Weights of a small GPT-style language model, trained from scratch on English Wikipedia: 18 layers, width 224.
MLP neurons of a small language model. Each row is named by its layer, matrix (down: output weights) and neuron, and shows model dimensions 64-191. Each number is 500 + 25 x the weight over its row's rms, rounded and kept within 0 to 999. Numbers have three digits each.
After each neuron's rows, "fires before" lists the tokens most often just after its 100 highest values on Wikipedia text that the model never trained on.

L14.down642:512474460479459523491470522476507505498485511549465531466468499542490533506449470510523455496486496516478505486525499520490523467501472529482501479509502500481521476499561553481481517501528474510505593508465481474479458508428507491499503481521518485489488504472543504518499522463474469531524501483518510460473487458537468533485512465537477497498553514492522478540493510493515475509490
fires before: "ed", "ing", " to", " of"

L14.down439:464526505556522467541488481478483529531496494503476534463477529501510497483523492471463490490471505478543497461457480515493456493481507498501468490501498455535503499529496522531470490482494541502510496467483496507506527488488514522509533483503501516509463486495530484469483504555529516448492491465480514499507517455447495471546492466498523505525502504475527501490482526464497513471505
fires before: "1", "0", "9", "8", "2", "7"

L15.down676:494465482519502540483548540491513483477482497499489484526539504511511517477472511506502489534446480512500540528497537466468476522485491561501451515486497524553485549534494480467449472469495519522491533522484491511525472514525472538476527504481525505480524480463475530461478488477520512486519526538499493513503527498442486507485492514490471491557532499507465462525481525500469520485579
fires before: "5", "6", "8", "7", "4"

L14.down472:479458516484475507462492453494511494482504519512506524499511478504499477488478472509531500499544513520478491500515497457496519495488498501424486527533547508515502505473492509507507443473503498515513529496509501521475446517489494518485508508512488481502510545498535539497498508477526510490459436499501493491470503571530513479509470492532476456461515524547452519499500503539503472489518
fires before: "5", "6", "4", "7"

L3.down649:498507455513457520496462476493483507552461526477542507504526537475544486495536480523511455506498514534487548520523494542482472530514525536486516454513467481465515517533527481549454515500521476492525496481445513479488514469504533511476524473528518533459489489536494492484482529467477493502516524460491538500499465518549469489482479527496498480517451488488508545484473521507505509524461
fires before: "8", "7", "9", "5", " |"

L7.down193:511495539488532497504484508488448491469485527480452469523503514502505450555479457531494472510517487447537495494529485498459517461549456521491479518501488462513476505538471501459504505521507494512503506534479522465546515463481475514485500511513524511515490483552484485483483456533497517504510537464515518587517493483500521514468495520513465428466502463493503449492524489531497494499474
fires before: " |", ".", "%"

L15.down50:483482501512462509470515494499475486464475526517449513502498478504517497472458496544534503495477495492506502494484501466487496469515503544466514497524476465463565512484472448488513507481515458528490455511492500552557506458504526482486525535471473516558515458512490476499440524547480490504521494498469480530511479478539510522478494485508498509511494501480508506484513504476489470510520
fires before: " Township", "6", "7", "5", "ton", "et"

L14.down681:505551470528477519469544487485506511467460495535482520550534490500453485486520489480516519486492482512528524502489517487488521439497527478489490544522504467495533488491499496542486506484456511528464492513482515533514458520492494519504518499468500517490483496445469519499469505517498537515458451495520481554532491513500494473495483487515523494530535501500431478478487514494424516498550
fires before: "1", "2", "3", "5", "6", "7"

L10.down860:477537482508477489490492497518527502521528531471463492484532463439510557521499496522530480510506473504511485489450501469436515471548464498490512517536462466474481530535483509500459482513512499506501456460494533501532513515492482517485514522498517502541505500482482505475501497491459478492520484457536455434480495488534502494499462507524484508496513500487512452523472521490504519509493
fires before: " that", " to", " a", " the", ";", "s"

L4.down93:468487525503482473452479520519553529498484533474475490518509493497489495524481464554491498511503502550531502490487491458481469470529473485553492475515479502488537499526525535518489506493507496472491465492512532509538504470543485508469515529516520522498476516520457511487550496489494509419477464488509532473477484519542540449515507512471515513511506489494503535513501487530495496524475
fires before: ",", ".", "s", " to", " Conference"

L14.down600:501514486501502529489518559477538467541494488524521484499484512492475471480516503477505504504526486494533477496482481518502505448530529472436451479511488497516543519561467461491501480488512544499511498517528515491535524490479544484516510493495478519529480488512499505546515476489497500481454475477484496435540490465467490519541534524481509502520500481530515493526481524515479493442519
fires before: "9"

L8.down576:493475483488443500485479452459514505501518461511479494525535484447560517494493495540523475466508533507548528483496494526469478486492524464469503533517512524484489472507512459501498476527530508500489493514552508489497496496467565516517485507555522498483501501510485495478491505509485436501488484459543502519539552448522513522512562508500520487523490523457484487494506512457456503513451
fires before: " |", "2", "1", "'", " (", "0"

L14.down196:519498544492479512473523484491457500500490562491459507465548500508527478498478467490480516483493526512543507512480494489502538494479495488445487508509504445507543507512522535465509516484509464484486479545479498504479548515482497472491547521488518458511475521460506522514520475517541491460522521483482508463493526543509499523548486538534473530504517502519487502482535505535504489489534
fires before: "8", "7"

L15.down643:526508519509466493481486513531496448517549465516526521491541484451522531483510572501470507520549500498441533548521509505497568545489454529472507502467496489506512500502490496495494566466520498483512506536480511512487504519532516500488504492534508522490508523466538467522489558470519506504482502490493502464495503522536485495505504500532474508524481455470508470534513461460513530486496
fires before: "0", "1", "2", "5", "7", "8"

L11.down853:475480487491527557460470480517523493478485536527482497507530517521536472514510494484465512507506540471506476487393475507509503559500524469450465504506485547444513450499464490468528499491484465498498491495502489493486514468488571473556491460490488495475488469486462527476482546512514506517487487518502514534479483535532525502550484520532501495487473512480495502519508504520493487531548
fires before: "7", "8", "0", "6", "5", "1"

L7.down464:478453519503517506465466477500483520480481552488484512535489497472516501486489509497533498493462521509518495464502533475537517487520471525495522543489493497501494491487510478499529505507538506470545456519460488507561501498494516506475493484468535534564472535514497525504499493508492459511521540503503539504494464518494499528547464494542445477501482472524504486491510494515502496509490
fires before: " |", "\n", " is", " and", " to"

L7.down226:494475466485504480510474508485512491529505529521500498496513439518523503514542494464505518478470493501489506529446465477518501504523500485497479490502482529482499524487495492505547470508529503518522547457534542470472534504516514472481542472492517509469480543487520511505473485474499512490521471475547503471513492503496470493530531499489457521482489508537462518471481496537554543543516
fires before: " |", "0", "."

L10.down536:514522533498493497483524509501483480488463493490521493548529534470517496531480522477503523519552476469502508540480512456413508471516520482488521469503497511455464463515506508469529494510454489480512502510493542447510538504496532526521499496482501497515442485487504500483529493506516541491503520443465501515536493512510516489494515528539510538521505451556517481531499474536520516536484
fires before: " |", ")", "%", "P"

L15.down1:483502506519471531513480530521479486462491477497543466468497529529488560501538495459485506499479426502464458526523541500519502494519510493513451484496482461503537503475504487490480504509502469511477485491491533522470517470483502479461484469559505516476532497488507525474474510531468531465455438478503482516546527506485477516481524514536501493470500509488503459527530500495497504484543
fires before: "0", "6", "1", "7", "3", "9"

L8.down369:511482550478458506501491478506497523442505492492529513494460520489502483509515498491440518497521507483513507489461505523459465504529535509473528538515538525522516435488523495538516456523507513509487528482496494500502545508517493487484501531483500481466494506448451507482469496537483523515465480522484504526488486497498510461516520530502488509489548516485515484474460460488482484522541
fires before: "4", "5", "6", "9", "8", "7"

L14.down531:527459509441511485526515494519490521472505522461490469458515467519503490490502519501447492491498489471514477507473460511460525520530491488507476473497481532506481516483459528515508502494533520540534530480509477522540514504509532503553532490498518461512500486454488535523529466497524541451412507487544521496456500520510474509530531476534511473514512512489519481495495464507520500527531
fires before: "2", "1", "3", "6", "4", "0"

L14.down792:472530521516519516480457533490504494464518505512503487563511466538525482476497460551454497470507481499489502492512450498493472517488487498499506508472508482472516468528517520523532477485492507464504484477502475444498541496517464496500466527478508536499443453473539538526515535486497459500489489489492472546511527546465514514492487504541478505500511481463503529514498497495525450494514
fires before: " |", ")", "lo", "4"

L15.down156:481510504478529520503515480516502500461492501505471508538526530486495510491506507497517526475515474498498509509465468508509472533500463510462464505506501534515502508509490524496475473451490517530500535516483527511486540497531485493461497466518467485544493558492496516508493466510526498461491499502515489463416527554484451445510482508512494513502495497499499513515477504510473457467516
fires before: "6", "7", "5", "8"

L14.down38:481523509523515488506510501533510506503480513507495525429510476485509512474543478488507460488474515464530487474518496489489468461530546504494500509508450503470502534513504504545503515506492479483514543537512530520513518496474488513439524528487490518487488512461448510512466469528451545513456498497483468534557521499502473510503526526510463490525480545483527467497471507454500511506492
fires before: "7", "8", "1", "2", "3", "4"

L14.down301:518497532494521495496486485490468472489517473483497552523492497496506523469479478501513509511480522503529508515467500503535532510475519468511542509470508486491489508519505467495509522521504481530476484529473528453496512497476474544449496487491497496495492582465506486485516484492512469481516523473532515476508465552503490520463461506450448476510496507504460481467505470512514487503509
fires before: "7", "8", "9", "6"

L11.down781:502469555538522459501485443549493507504455498517533484487538504503519473516480503465515514495524502491523476507518491511493467524491465499549487476488532491556480491486512510465504456494548514496528534530525517517494473528446521502486536478491485513539529482517490518509480508520484435465509441523511497506520464561463528495493474530485483511472466474499482502498512496489527498488539
fires before: " ", " the"

L10.down476:507486489470474532512484498485529486459513505537506483524507509464510495511489458523466511507491516460515498476503487513504501427502485540511488490505472530484552527483522496492494477494412438462482499506503465478476542494491471462513504499510522510525481485549448506472536536532521484490513477512508470525523527513515514521475517523485478451515489471498499450521508509533509500501478
fires before: "2", "|", "1", " |", "4", "5"

L15.down563:493510509538481527487505530465466479480510483527512485525552503480467482467468482522531502527503469480502463493535542501499484498479493501542504507469519515504463499491503527482475530518477481482533504464497468456495537474499525509512491439472493531463486481437517493451524460451508473492455473503532500505493509466509507506449495504502505500530532501490495497516511519507486456462464
fires before: " |", " ("

L3.down399:529516501503452476525478527492502513512511516512462507480492497508489487466535484540541486493465474510501493495484517481510484484506507479495522568477449494469497518518480530494480448464503479466474523515478553480525467495484507514463476505532517530497482506542486514470506499578529464449451528437536494491516495531527513494504502495488506513490503554494531469456475496514481478512502
fires before: " |", " (", " –", ";", " ", "ing"

L3.down610:504496513541513500484460497504565527488491507469483510452511487508486543521519513467480434539440498456488480543500523502517565532465449530510476512505482486496526506503482495490537528498483543515466479485494491466489498502499525414469459463509490538536537488480552475505484487516506507504500490483516524475493514498478517528488533483521504466501467469490515475507471493515544560506490
fires before: "0", "4", "3", "8", "9"

L15.down540:511454516465509514506475561497512496469513508549479500525507527450474505485540473501496525557500489508486503518467508466495512521486529468512497487479477468522465463513492528493494499528463519531539518491513495448502536490472477478481523468485496443523500476491516500495474512494487544572541500453503542530519522494487474489450517464522511469476489478512509470511567485534511512508489
fires before: " |", "1", "0", "2", "3", "9"

L14.down731:466479514494506491540495495480528501539516483494544520546454476453440503486487470470453542458536461515532507507475526491509498458513514482514504489478548507496530489485503529535500450501492508521511491472473492489464503478461527517503473488513552486496496536501487511465491506478529525511557476480525478517456515511516516522509461465542521555482499439506500529488475508547530525497444
fires before: "4", "5", "num", "6"

L10.down234:496487521465452455498490473517521511484482492563510504565523495509506506483475461467512478458506515532463533506556474462483455490484491494511493517493512514483466500514524495482457521504508496504494566504505481529485483513497478495493504483470548518518517489474475494457480523476495546517510470500519474523522466488454448488490532493522447491479513497515502507469500551491472451488548
fires before: " ", "ed"

L15.down247:549463498502487503509494473456534549509499469516510501492531524480515449526530459476489516467480538520483539486465486468441494529517516505511516489510512495495501503500545544487456483497496512514495493507486490505512506457491486463495520479514520498470512535465426502480483501534531496488531493497500492500499478500486468509502550514501504476514508438541492515504474548526484508541448
fires before: "8", "0", "7", "6", "2", "5"

L15.down389:537506518505515508474492547498539473490497495470470501452477514536475489522501554493453466474489517464524529507530563533455542452510512486512533479467463499488480493474548496493517494505524523488535527483461487505470506541474479464489480486484508465516493501513487541482449514500507482521459497471491480468487466474510501468519509515529520484550478476497477499500476487544546504504501
fires before: "9", "0"

L15.down70:538536539463472486494466500498507517502474498498463527500536515554508509552493510478497495522459488497435517520523520504496498478469490467496513526507502514498517460464542486465457498508477493532561510532504527490488458562475475514501514522547493523500473532507460516495512476480472529522521488450517480505492484501509500519517492466480447553491482489424497502498477557482496506493497
fires before: " |", " D", " C", " ", " B"

L7.down203:496499525495545491520512495480495508507538495520474459455506479485511514459476487492522503493478487529493536487492484498511469520489456517519523542521484510473448474505528519513458499527527526520557506473526479465482485493531492483530511474487484517508507516480530484511532527497514495490467507457530472587530484431534497500523482501543511502556505529517483531510539485467479475497544
fires before: " |", "es"

L7.down126:481495478520499499472492546511548487529507512492530464492476486546501511489497511510476506531494473488536454482466481517449514501481491523513448499548487511482451495451479500519527478471497499558523473509469510515498540517461528474499551479468484486488492506471476517479527496499536495539536510459511531494481437524566469511505494512495454484504507519540525513490511509497515500517491
fires before: " |", ".", "1", "6", "5"